Part of a small language model's weights: MLP 704 SwiGLU, normalized queries and keys.
MLP neurons of a small language model. Each row is named by its layer, matrix (gate and up: input weights; down: output weights) and neuron, and shows model dimensions 96-159. Each number is 200 + 30 x the weight over its row's rms, rounded and kept within 0 to 999. A neuron's up and down rows have the sign that makes its largest values positive.
Before each neuron's rows, "fires after" lists the tokens most often just before its 100 highest values on Wikipedia text that the model never trained on; "fires before" lists the tokens most often just after its 100 highest values on Wikipedia text that the model never trained on.

fires after: " ", "ad", "ct", "ent"
fires before: "nd", "re", "ld", "al", "ed"
L4.gate73,171,227,196,214,182,194,196,229,175,194,216,232,165,224,195,214,167,214,201,224,134,221,255,245,235,169,246,227,222,232,212,177,249,171,221,222,187,154,193,219,205,176,218,203,197,229,166,158,163,202,160,187,223,127,196,122,162,214,214,162,193,207,225,169
L4.up73,170,211,211,172,224,230,188,222,221,197,219,232,210,191,206,212,203,240,220,166,179,216,177,246,252,235,180,200,262,229,166,168,171,191,203,211,247,192,164,199,208,201,207,179,240,243,145,251,203,199,211,208,234,202,251,235,187,178,189,239,125,189,198,225
L4.down73,182,187,243,205,203,199,243,195,203,207,197,269,260,162,176,206,242,218,204,205,216,115,167,239,195,202,210,197,238,211,242,200,241,235,226,203,186,203,242,172,228,197,191,193,211,213,172,211,208,241,206,176,186,190,219,269,220,175,203,192,197,198,228,274

fires after: " ", " p", "re", "u"
fires before: "p", "er", "ag", "b", "ot", "is"
L4.gate312,257,205,188,184,235,195,202,183,203,251,173,161,158,234,244,195,200,197,235,194,152,219,156,199,273,222,187,217,277,236,220,153,212,191,207,231,136,131,213,247,222,216,202,223,165,180,202,183,143,227,243,184,183,181,212,153,205,188,213,214,235,217,221,173
L4.up312,185,194,181,239,222,227,193,161,251,230,254,211,205,163,234,217,180,186,199,231,185,201,181,210,204,187,226,277,259,236,176,210,215,163,191,164,217,187,197,254,227,156,207,195,188,225,209,149,209,218,215,174,187,237,258,242,186,148,186,159,238,264,217,219
L4.down312,226,197,202,211,271,170,203,148,200,181,180,168,224,226,259,139,210,182,213,171,200,209,218,128,267,190,238,242,221,158,235,150,174,238,208,181,231,175,193,226,215,201,169,183,183,185,235,189,159,185,227,177,157,214,207,167,183,246,180,192,225,170,190,187

fires after: "==", " P"
fires before: "\n", "The", "-", "it", "===", "A"
L4.gate253,208,146,225,218,175,173,221,204,147,153,297,190,165,215,190,204,208,194,215,198,152,211,163,179,213,173,220,251,205,217,141,161,179,188,200,195,197,211,219,222,240,244,207,220,189,209,216,230,177,206,191,207,117,181,237,233,218,198,203,211,167,174,204,236
L4.up253,270,159,177,180,177,177,182,162,204,173,179,199,225,171,223,276,200,222,206,231,188,204,255,211,219,199,159,165,231,224,168,213,176,205,241,177,153,218,237,250,181,233,197,219,220,209,235,211,185,159,177,188,232,266,199,181,215,219,227,226,169,194,160,198
L4.down253,169,196,186,264,223,221,226,167,271,186,125,228,183,190,260,228,190,204,167,254,171,169,222,181,201,179,249,228,203,235,141,179,246,221,191,221,218,205,231,191,166,192,218,228,222,196,187,194,215,203,158,194,201,194,171,227,253,156,178,215,235,149,170,225

fires after: " ", "ce", "ist"
fires before: "ear", "c", "oun", "t", "ou"
L4.gate329,177,200,216,143,249,183,150,222,196,245,150,224,189,193,208,212,200,194,185,196,234,231,212,164,202,209,162,145,210,231,176,223,211,238,218,191,169,179,195,194,214,201,190,180,195,185,193,183,212,216,231,207,211,176,196,210,193,160,183,211,162,225,184,144
L4.up329,229,180,243,189,141,175,228,202,179,192,193,205,181,170,209,183,220,180,217,230,130,218,201,186,218,230,159,176,165,230,205,184,209,204,187,259,210,167,198,161,173,184,198,204,196,161,279,197,232,207,177,195,184,203,198,228,165,206,162,214,233,201,213,203
L4.down329,218,223,249,197,189,200,207,159,190,157,189,221,262,164,149,162,244,226,155,236,196,233,256,231,178,167,182,200,191,205,177,214,229,186,187,199,203,215,207,179,191,187,201,216,178,193,195,228,164,176,172,202,224,227,225,164,179,221,217,204,205,198,221,213

fires after: "b", " a", "h", "ab", " b"
fires before: "t", "er", "it", "e", "ag"
L4.gate554,200,227,221,198,224,266,215,206,187,164,212,122,235,171,186,203,236,176,239,236,177,177,205,204,196,245,206,173,213,241,149,209,197,176,211,155,172,163,219,230,219,195,178,186,161,192,190,236,193,235,256,161,238,238,186,194,223,279,160,177,187,193,163,159
L4.up554,197,194,170,212,212,234,207,203,205,154,274,196,172,258,157,251,183,139,121,213,128,269,225,194,199,202,204,261,226,220,162,177,218,214,182,129,205,203,162,171,197,180,234,180,242,212,204,205,178,211,230,172,220,201,196,175,173,213,155,232,203,218,217,198
L4.down554,209,225,158,187,191,197,206,168,183,207,196,205,182,225,233,216,197,198,187,217,183,218,224,176,201,189,226,186,183,236,211,223,259,183,163,201,170,227,143,201,170,188,182,250,199,210,196,240,222,249,230,217,199,177,184,162,202,174,148,242,173,245,227,235

fires after: " p", "r", " m", " P", " as", " t"
fires before: "it", "e", "ed", "ing", "em", "am"
L4.gate308,179,125,220,229,175,238,147,184,174,211,232,273,203,162,218,225,197,194,206,203,237,162,174,229,159,155,169,200,258,165,251,206,234,209,196,185,221,161,187,208,206,203,227,252,165,171,174,209,209,168,246,184,182,259,180,198,189,204,153,170,158,211,217,236
L4.up308,233,201,171,204,194,218,222,175,189,214,240,239,189,195,196,162,244,208,226,187,175,176,208,272,204,206,193,184,233,250,218,208,223,203,209,216,216,182,188,230,226,199,158,212,194,153,181,204,226,233,173,134,180,204,216,231,209,202,223,138,204,170,216,201
L4.down308,227,235,163,210,211,166,207,223,209,199,227,155,231,230,222,216,230,224,185,182,183,201,193,195,167,181,167,163,169,162,257,213,183,183,218,184,169,207,175,181,159,178,176,270,210,174,222,188,204,312,204,209,226,219,193,182,180,253,176,221,172,230,222,260

fires after: " pro", "b", "i", "p", "at", "t"
fires before: "r", "m", "ct", "i", "t", "n"
L4.gate664,194,146,211,201,218,251,178,175,186,180,187,172,199,194,220,201,224,200,188,198,181,204,188,123,236,175,210,194,192,180,150,220,231,159,187,239,164,190,192,203,196,166,175,226,241,225,213,221,224,210,165,201,178,226,211,201,185,254,217,159,205,165,175,218
L4.up664,232,135,183,170,184,228,172,200,234,193,219,186,194,176,227,177,208,205,211,183,186,154,202,183,154,175,253,165,250,173,168,183,199,219,203,207,199,172,198,166,135,193,208,190,160,158,223,204,209,207,161,209,197,192,238,150,216,219,199,154,163,209,186,218
L4.down664,162,180,199,202,242,154,217,206,181,163,166,232,229,225,208,197,206,167,201,171,182,220,216,235,152,230,186,197,226,227,92,156,205,243,196,209,242,161,186,207,250,218,219,217,203,208,250,197,196,242,209,243,196,190,198,175,172,230,215,201,198,165,201,250

fires after: " p", "p", "h", "o", "ch", "ra"
fires before: "it", "ed", "t", "s", "al", "e"
L4.gate423,186,258,259,194,171,189,180,164,191,174,220,176,206,198,201,223,130,158,234,185,174,175,97,227,226,200,188,183,213,161,227,151,245,203,186,184,131,163,236,239,182,173,209,176,222,233,200,211,166,222,242,157,253,178,167,205,190,213,177,199,159,154,189,199
L4.up423,248,217,199,226,230,212,150,221,142,228,209,191,200,246,219,216,196,214,178,154,224,202,164,180,178,216,206,208,249,244,250,186,181,196,153,185,205,204,191,226,190,243,205,211,195,207,160,181,182,244,213,219,161,221,216,224,197,231,217,225,169,214,183,187
L4.down423,213,156,179,204,193,192,157,134,161,252,208,214,189,191,171,237,223,268,224,240,236,174,242,184,156,187,235,167,244,199,249,216,255,144,234,159,168,214,214,228,199,155,227,278,244,178,188,192,168,197,171,145,194,199,163,195,222,215,183,239,170,191,188,184

fires after: " O", " al", " p", "u", "P"
fires before: "o", "ul", "p"
L4.gate220,215,190,203,164,251,237,139,168,161,203,168,227,237,201,186,164,215,179,189,250,227,190,192,179,216,202,220,253,178,182,223,182,227,195,215,162,216,162,191,200,192,238,232,171,153,218,236,222,154,237,215,197,206,185,185,141,214,187,263,184,221,175,214,175
L4.up220,193,183,158,184,189,215,212,214,193,164,195,186,241,194,225,135,165,230,208,182,183,183,254,203,157,241,173,197,149,208,240,167,187,211,218,226,196,187,228,198,199,202,236,150,156,218,204,261,210,234,254,178,138,169,233,194,218,187,220,216,160,204,214,195
L4.down220,215,244,168,211,254,231,209,171,173,185,187,171,216,210,249,220,153,202,223,233,161,161,196,194,164,259,187,214,217,215,226,220,176,198,213,156,219,200,215,178,202,184,241,152,204,212,250,190,257,193,193,197,182,202,218,171,199,223,265,184,221,251,243,241

fires after: "mer", " a", "f", " A", "if"
fires before: "an", "th", "a", "g", "ag", "ard"
L4.gate85,184,249,156,193,252,227,188,213,172,211,226,188,242,189,169,194,193,187,213,222,216,190,230,232,246,187,209,214,223,143,220,187,175,194,180,203,237,167,173,210,208,168,252,237,163,241,166,241,178,180,236,160,221,187,201,227,154,202,184,270,187,195,220,220
L4.up85,186,220,151,192,189,192,239,206,207,197,170,175,229,266,212,183,211,210,146,145,223,205,195,169,227,216,195,213,191,245,206,161,151,189,254,209,197,161,227,207,194,244,207,134,214,230,219,181,223,177,198,192,200,193,159,176,195,186,259,223,234,141,193,245
L4.down85,182,201,234,189,181,212,189,251,221,165,248,231,170,172,181,159,184,206,185,204,171,177,199,193,203,188,240,173,221,200,162,222,190,246,235,198,258,184,236,208,235,185,209,272,256,220,214,209,175,243,187,175,213,186,185,168,208,220,178,212,240,243,205,132

fires after: "l", " h", " b", " m", "p", "m"
fires before: "e", "ed", "ing", "im", "b", "t"
L4.gate260,197,187,202,133,127,246,203,124,185,204,252,196,211,223,217,227,193,183,167,197,214,219,198,265,201,208,210,232,213,228,190,160,173,200,191,186,192,194,213,232,203,196,238,199,181,221,207,115,193,211,200,208,188,241,168,185,226,152,228,217,252,198,177,238
L4.up260,201,212,167,222,172,187,203,193,191,203,226,187,159,208,217,237,231,189,201,154,209,203,241,190,209,184,229,253,239,170,194,162,160,203,159,210,182,192,186,210,239,184,178,271,269,239,228,178,200,165,155,163,151,234,205,188,154,174,267,207,215,253,167,202
L4.down260,242,194,189,266,190,187,180,175,208,227,253,225,232,179,228,149,133,163,196,252,187,214,202,180,156,185,172,162,239,214,197,121,232,211,164,217,151,182,208,204,217,164,218,167,261,226,186,193,226,174,256,158,203,177,232,183,176,218,221,155,218,243,250,248

fires after: "em", "p", "r", " m"
fires before: "it", "ers", "e", "ed", ":"
L4.gate699,219,145,216,209,170,184,189,171,131,236,225,151,242,181,236,181,209,189,155,188,217,210,214,247,162,192,143,217,241,186,149,202,212,164,198,159,194,195,203,222,211,207,203,245,198,168,208,151,154,210,235,166,209,254,202,212,195,188,255,179,168,150,203,244
L4.up699,220,180,172,182,130,237,122,152,198,223,211,189,206,196,220,197,197,159,219,214,180,232,202,216,151,178,206,201,268,182,234,187,167,188,228,176,157,163,193,213,247,206,163,234,204,203,206,213,159,188,213,188,190,209,197,242,200,172,225,192,214,183,205,215
L4.down699,237,178,166,202,180,209,173,228,151,233,210,193,190,166,246,235,187,217,244,224,205,170,177,235,190,163,171,156,216,194,205,230,170,213,217,221,230,219,176,129,229,161,220,228,235,218,205,203,150,189,200,216,243,190,215,198,169,179,122,194,243,174,177,198

fires after: "o", "l", "in", "f", "ust"
fires before: "t", "ed", "m", "ing", "i"
L4.gate510,163,230,194,201,177,199,182,221,191,222,225,205,217,204,216,204,190,174,170,204,209,194,195,232,262,221,223,165,124,207,200,165,226,194,168,219,162,230,208,207,208,216,168,242,174,211,152,170,256,252,173,194,238,174,214,209,193,181,202,172,204,201,270,160
L4.up510,220,207,205,204,260,224,225,182,224,211,244,175,195,212,261,225,152,228,216,200,192,214,193,228,222,238,199,163,151,244,194,168,194,208,230,170,171,219,224,230,252,188,225,193,205,187,218,246,157,188,176,206,163,211,174,231,127,183,190,191,214,237,217,222
L4.down510,215,170,215,188,239,227,179,187,155,246,218,191,266,176,213,217,235,226,179,245,216,185,190,153,241,218,182,188,225,218,219,183,257,168,137,227,230,248,153,217,206,205,191,155,198,170,216,206,225,228,184,189,232,207,232,180,184,201,181,232,122,193,206,266

fires after: "i", "it", "f", "al", "p"
fires before: "ct", "ction", "l", "end"
L4.gate156,191,180,226,228,184,186,214,228,169,184,190,162,131,167,215,178,201,284,184,195,222,200,196,183,185,189,152,223,255,174,152,191,221,210,200,214,172,223,169,214,206,235,210,220,223,211,268,217,249,200,175,152,137,189,164,225,212,155,206,187,207,222,175,150
L4.up156,170,148,184,209,184,202,245,216,210,228,237,160,212,172,202,171,225,233,180,223,201,151,190,133,217,134,218,222,193,224,170,188,223,204,170,243,197,218,179,203,207,175,165,250,195,199,210,214,206,197,192,172,163,196,198,213,225,211,234,171,223,159,228,163
L4.down156,184,166,207,190,201,197,155,203,193,185,210,236,224,187,179,209,230,165,208,241,149,240,240,238,233,203,168,169,204,191,203,196,249,250,233,201,230,191,261,188,179,210,201,191,199,217,176,216,170,218,209,167,215,200,189,213,157,116,142,213,176,194,180,168

fires after: "es", "ra", "g", "ri", "ce", "ic"
fires before: "t", "h", "ar", "ation", "at", " s"
L4.gate444,226,200,158,152,182,184,181,211,195,214,201,188,241,219,209,206,189,181,218,171,233,149,203,179,207,237,209,219,290,261,158,241,208,182,190,161,197,201,207,209,166,222,228,130,239,212,191,195,163,226,178,251,201,241,236,205,168,235,196,212,233,198,129,226
L4.up444,172,173,190,171,174,180,171,226,200,231,191,209,163,217,188,238,145,210,242,216,173,235,212,226,184,171,155,193,231,208,217,201,218,207,194,196,217,151,214,199,198,185,247,139,227,196,154,129,214,197,164,180,238,158,215,230,207,216,186,205,187,184,164,206
L4.down444,256,154,181,149,265,176,209,250,170,239,204,172,240,187,180,216,234,219,225,149,160,125,220,161,227,247,194,133,255,214,243,190,205,239,207,155,183,294,197,222,184,200,252,190,174,223,195,196,216,169,210,243,166,261,248,300,206,166,106,181,193,201,166,180

fires after: "p", "res", "v", "or", "es", "at"
fires before: "ent", "it", "ed", "an", "or", "c"
L4.gate135,230,241,247,187,129,186,150,227,202,205,216,141,194,102,146,206,199,226,225,205,222,237,169,165,198,175,173,185,214,234,195,159,203,194,183,146,222,185,218,198,180,195,189,233,183,264,159,169,249,230,193,155,207,201,178,232,202,190,208,199,200,185,210,155
L4.up135,131,187,163,216,189,187,254,200,224,232,204,225,155,170,230,207,151,237,285,174,169,185,189,205,209,175,190,254,222,144,180,190,240,211,191,178,236,249,213,133,246,263,233,163,216,238,215,172,249,221,193,246,223,191,165,252,201,201,191,197,216,220,179,210
L4.down135,167,224,180,206,214,166,197,190,218,202,197,173,273,254,187,214,214,210,155,194,224,229,212,190,186,154,210,198,225,198,191,194,234,182,162,173,203,174,205,201,244,176,202,187,247,186,154,281,143,164,189,197,223,207,212,193,168,197,240,227,201,232,228,187

fires after: " m", "y", "s", " M", " t", "es"
fires before: "e", "a", "ic", "b", "qu", "t"
L4.gate142,218,178,235,108,180,221,222,209,128,164,222,201,215,176,224,233,223,187,215,195,220,228,245,160,132,215,158,215,214,243,217,194,175,160,223,133,205,211,256,225,225,195,227,194,208,232,134,260,170,200,261,186,206,203,155,242,239,210,183,245,169,182,194,260
L4.up142,262,183,178,201,193,195,180,227,158,159,211,171,228,174,220,191,221,154,277,182,197,176,209,207,227,175,172,277,179,178,216,199,199,214,200,155,180,233,201,222,223,251,218,164,200,228,225,215,215,194,154,218,209,210,170,242,236,199,184,203,227,151,189,159
L4.down142,221,180,177,185,143,184,192,217,176,268,225,212,138,217,167,172,210,190,187,227,166,201,245,235,204,207,196,181,214,185,184,206,186,254,156,189,182,223,185,224,141,196,170,184,252,223,197,148,167,210,178,193,207,173,181,224,166,232,133,170,226,167,235,231

fires after: "l", "es", " |", "a", " C"
fires before: "t", "ch", "or", "i", "ic"
L4.gate639,204,204,166,171,226,176,162,227,161,163,210,218,195,195,170,202,240,171,190,188,207,181,217,192,221,219,195,177,222,226,196,172,172,223,233,196,177,216,243,243,155,192,230,204,177,192,185,207,187,168,187,219,202,195,215,202,215,168,174,235,153,209,163,155
L4.up639,251,248,207,173,205,214,202,268,164,188,245,201,262,169,231,140,218,218,159,167,267,179,185,204,190,204,173,192,214,208,187,195,181,191,199,188,224,228,191,236,173,205,220,233,195,187,186,251,262,199,138,178,173,225,242,232,206,240,198,174,205,210,221,182
L4.down639,165,199,207,219,208,198,216,222,228,125,175,278,234,240,254,232,228,179,146,207,171,171,171,191,164,269,119,216,241,170,180,178,226,236,218,199,215,234,215,247,157,230,223,190,218,178,174,149,230,256,195,175,192,194,199,168,167,228,206,265,168,198,175,203

fires after: "al", "er", "l", " l", "s", "ec"
fires before: "ic", "y", "or", "i", "e", "t"
L4.gate177,195,190,192,163,188,200,213,223,205,159,244,183,247,172,208,251,188,175,217,194,181,210,256,181,182,176,195,207,195,206,229,184,167,194,243,190,173,203,199,215,207,207,227,159,168,201,267,208,179,186,227,244,187,205,207,219,194,226,228,207,200,206,217,179
L4.up177,219,211,193,188,245,241,186,205,168,191,233,178,222,210,203,206,217,202,222,194,208,220,219,243,225,186,263,175,226,195,196,187,166,218,202,192,212,209,188,151,249,197,211,176,214,190,208,210,189,199,186,176,210,171,196,192,171,198,194,176,188,182,162,169
L4.down177,147,212,218,227,196,202,220,181,191,222,202,214,186,201,244,170,208,236,183,192,201,182,188,202,213,204,167,218,230,191,214,227,222,219,173,208,149,252,151,244,191,198,140,179,198,171,185,242,215,201,183,177,199,152,237,159,226,163,166,173,150,193,150,163

fires after: "b", "ab", "ct", "ac", "c", "op"
fires before: "t", "ity", "it", "al", "e", "ation"
L4.gate645,242,190,172,234,199,169,203,243,221,215,126,149,222,261,215,187,208,162,186,204,161,224,193,181,194,210,197,182,209,146,202,163,210,217,112,204,186,179,235,180,240,234,257,161,220,227,171,229,184,224,210,125,258,207,176,140,184,232,169,152,169,190,230,187
L4.up645,225,151,194,209,190,221,211,204,208,204,193,208,199,249,225,158,227,193,168,241,208,208,232,172,162,164,234,236,208,160,194,234,195,192,170,210,200,200,166,193,194,247,183,249,203,154,224,172,173,213,223,145,187,174,195,280,186,287,185,244,172,218,256,240
L4.down645,155,176,205,190,170,212,229,249,198,222,206,175,187,220,211,211,146,155,267,235,211,200,249,214,210,213,178,166,232,168,169,243,168,160,225,241,213,249,214,200,178,274,225,218,199,249,212,203,219,181,206,171,182,229,228,214,217,232,144,261,172,178,186,160

fires after: "c", "t", " t", "at", "th"
fires before: "p", "ud", "ed", "n"
L4.gate675,169,112,129,219,176,178,191,141,175,208,147,160,207,191,194,187,248,202,197,204,191,218,169,219,200,202,179,189,258,245,185,211,252,201,140,194,182,201,218,214,196,192,171,219,226,195,223,162,149,180,222,186,171,161,214,122,209,179,217,159,229,230,222,187
L4.up675,191,229,159,222,223,164,159,203,193,207,137,225,186,106,243,221,190,223,206,175,199,174,212,201,238,255,139,221,267,245,184,209,198,221,171,232,202,180,163,242,144,187,198,141,228,144,206,227,185,205,204,216,145,151,183,210,232,186,292,160,195,194,175,226
L4.down675,168,186,190,197,156,213,213,213,172,170,213,160,207,220,199,184,173,195,184,142,185,211,208,173,247,173,207,256,168,137,223,218,257,222,230,249,241,181,239,140,192,178,232,258,203,70,158,182,186,194,192,175,231,263,208,208,190,212,212,121,204,169,229,224

fires after: " |", "\n", " h", " H", "on"
fires before: "|---|---", "e", "|", "ia"
L4.gate533,236,247,237,197,199,152,220,185,232,186,183,173,151,191,217,213,196,223,218,200,152,198,201,144,234,198,168,169,197,241,194,252,209,146,190,191,217,233,206,224,242,187,203,205,225,225,202,211,215,228,190,233,174,147,217,173,179,179,238,222,187,160,172,200
L4.up533,223,221,201,169,209,251,194,223,177,182,158,224,243,222,236,204,228,213,224,201,217,247,159,168,175,194,210,288,176,212,176,160,191,194,186,230,249,198,241,243,226,212,141,228,230,223,167,228,229,215,207,200,186,206,210,166,201,166,225,212,173,189,213,187
L4.down533,188,171,232,231,174,225,204,213,177,226,156,226,167,187,242,195,206,242,242,245,163,247,185,259,236,205,232,183,206,161,140,189,181,149,224,211,174,237,155,234,216,181,207,138,231,193,191,207,150,170,238,229,207,165,203,182,165,152,243,229,203,209,163,199

fires after: "f", "if", "at", "g", " a", "ig"
fires before: "m", "ation", "y", "us", "en"
L4.gate676,263,174,181,230,191,208,196,240,177,156,281,122,189,169,182,225,250,185,179,207,199,266,243,232,170,199,171,174,237,244,198,186,151,230,176,160,205,220,237,209,203,185,213,194,188,182,259,195,136,185,211,183,190,193,201,220,179,200,207,158,212,197,210,165
L4.up676,188,163,219,172,190,206,127,160,180,219,225,227,238,224,212,160,195,125,204,213,224,196,247,243,236,246,198,222,171,202,220,147,169,208,192,204,242,197,250,174,226,192,210,163,188,220,188,240,205,210,207,206,176,247,186,224,203,185,182,243,168,202,152,178
L4.down676,210,189,203,210,253,168,190,196,189,226,220,162,167,234,237,221,197,183,244,180,217,159,221,221,209,193,205,187,169,192,203,213,194,254,189,232,178,212,235,182,231,269,167,178,202,172,275,179,197,267,200,201,236,180,209,251,156,208,258,230,259,207,182,213

fires after: "i", "c", "is", "in", "t", "ot"
fires before: "ed", "d", "ing", "ation", "e", "en"
L4.gate25,176,227,183,181,140,143,156,220,147,194,166,204,239,210,185,159,206,169,232,224,195,233,187,251,228,190,216,194,176,151,206,177,222,205,158,188,182,199,175,218,242,212,170,189,188,229,183,186,212,232,204,165,191,244,213,171,206,191,211,170,185,186,223,167
L4.up25,216,234,225,239,212,209,203,174,226,206,195,138,222,170,226,211,207,231,145,236,185,207,220,201,209,211,220,225,225,175,214,155,198,256,186,178,227,188,200,219,176,169,247,248,191,174,197,217,190,185,213,182,174,243,207,206,250,200,200,167,172,202,225,183
L4.down25,245,284,248,206,185,209,213,144,156,201,213,256,198,140,224,235,237,227,259,212,166,194,195,241,191,186,197,201,173,196,265,213,233,165,231,191,173,202,245,158,207,187,188,226,206,202,250,183,216,215,216,166,217,232,157,263,190,182,217,200,224,188,230,222

fires after: "r", "ic", "t", "it", " n", "j"
fires before: "ic", "ct", "is", "or", ".", "ction"
L4.gate336,187,227,225,215,229,197,197,228,179,224,191,198,213,192,246,186,147,227,224,212,243,213,192,166,172,164,175,225,212,205,211,197,194,133,213,192,250,236,227,264,197,212,193,173,170,195,237,202,220,183,205,161,181,165,202,161,205,251,231,175,199,245,190,200
L4.up336,227,160,187,158,170,193,180,214,221,231,197,201,191,204,217,214,205,201,192,201,182,142,195,200,173,180,260,213,221,179,253,164,207,213,230,202,161,163,177,207,176,158,155,193,209,182,197,147,175,221,223,208,115,170,161,193,201,176,247,190,237,227,206,238
L4.down336,190,202,177,218,264,149,150,205,206,217,169,213,107,219,216,160,213,211,218,211,192,210,183,239,169,212,253,231,195,245,185,142,213,193,214,191,211,196,191,176,197,215,186,123,190,190,216,186,238,207,197,238,152,223,194,185,183,243,175,216,172,209,142,153

fires after: " t", " s", " re", "up"
fires before: "o", "ort", "ec", "l", "res", "e"
L4.gate496,184,127,155,222,178,162,159,188,214,259,191,193,206,220,164,150,220,158,228,196,232,180,185,245,166,234,263,229,221,212,211,168,229,223,180,144,226,216,245,213,233,223,196,186,216,164,189,208,178,170,214,197,194,193,188,211,210,190,233,214,208,162,149,214
L4.up496,231,170,201,228,207,211,210,159,202,141,218,175,166,151,188,186,248,201,226,233,214,182,157,213,186,154,229,205,143,182,222,156,210,149,226,197,169,196,177,249,200,184,200,162,198,180,222,189,179,198,211,187,222,229,208,221,184,222,210,224,217,221,228,215
L4.down496,227,192,258,177,213,202,195,200,219,289,223,206,203,171,142,162,138,226,193,155,235,235,209,190,281,221,187,211,207,170,184,261,178,208,166,161,217,185,218,130,188,218,273,243,149,218,267,199,231,192,149,188,177,178,224,215,208,208,202,173,163,163,183,199

fires after: " ", " r", " t", "if", "o", "f"
fires before: "ear", "p", "ou", "oun", "ul"
L4.gate160,215,194,166,184,204,217,191,137,146,223,219,188,219,153,186,179,185,183,176,204,198,186,158,208,182,167,194,128,214,198,195,165,212,203,227,185,202,194,194,164,186,239,128,206,168,217,179,211,142,209,192,164,214,184,143,216,221,111,194,233,225,212,235,175
L4.up160,161,253,194,191,176,185,258,166,192,189,203,216,203,174,206,150,245,239,196,152,181,197,146,171,188,194,233,202,166,188,173,178,222,197,155,184,246,230,179,160,189,158,205,186,206,270,230,189,245,201,187,222,192,231,183,213,214,179,180,194,249,244,211,197
L4.down160,191,229,177,196,179,186,190,190,141,198,185,189,216,210,206,158,260,179,202,226,182,205,266,207,170,222,207,243,127,213,226,193,181,243,151,203,180,201,226,146,218,229,186,265,246,196,220,208,197,210,191,197,203,217,178,179,226,172,136,204,155,201,201,191

fires after: "==", "\n", "."
fires before: "\n", "The", "===", "|", "-"
L4.gate536,221,213,196,200,203,159,218,163,190,201,195,123,249,225,196,158,176,112,178,211,157,235,259,231,223,216,263,217,178,207,196,166,184,180,204,226,138,202,205,224,252,221,232,172,232,233,276,232,176,230,162,207,191,196,183,223,193,166,182,194,222,174,164,267
L4.up536,242,205,233,215,198,175,222,179,189,209,206,155,250,171,241,178,173,216,184,225,170,210,231,223,202,155,234,202,221,196,151,180,211,228,214,155,177,191,199,188,246,208,223,210,165,143,222,254,183,191,217,178,194,188,255,225,195,174,218,171,227,217,129,213
L4.down536,250,186,206,213,229,188,210,170,249,214,205,159,253,193,222,176,170,163,171,253,227,223,209,182,170,202,207,207,223,202,149,205,194,191,204,241,148,221,178,268,236,178,251,172,187,205,243,214,149,249,168,184,253,231,228,207,256,184,294,202,245,149,220,240

fires after: "g", "in", " D", "en", "d", " d"
fires before: "am", "s", "es", "ction", "ity"
L4.gate280,162,206,168,194,201,235,228,173,170,186,225,188,234,174,150,235,200,160,210,239,235,142,220,189,208,220,208,201,203,191,203,255,228,244,176,232,170,218,154,214,213,211,220,204,192,208,174,174,227,192,186,263,198,231,228,207,216,274,229,177,224,191,160,224
L4.up280,195,221,171,164,205,197,195,214,230,151,194,206,162,166,142,188,184,164,126,212,231,145,175,186,200,221,172,205,194,205,237,161,212,139,189,242,179,173,181,159,205,106,156,207,251,203,200,218,240,231,221,195,189,184,161,186,249,202,232,188,190,184,219,259
L4.down280,214,211,149,247,195,135,202,185,203,183,200,229,179,185,217,233,185,222,185,175,174,257,219,192,178,162,191,172,192,198,221,234,211,154,143,194,212,206,232,203,248,143,224,187,225,205,197,253,174,157,219,229,182,138,153,191,267,152,265,124,199,168,234,233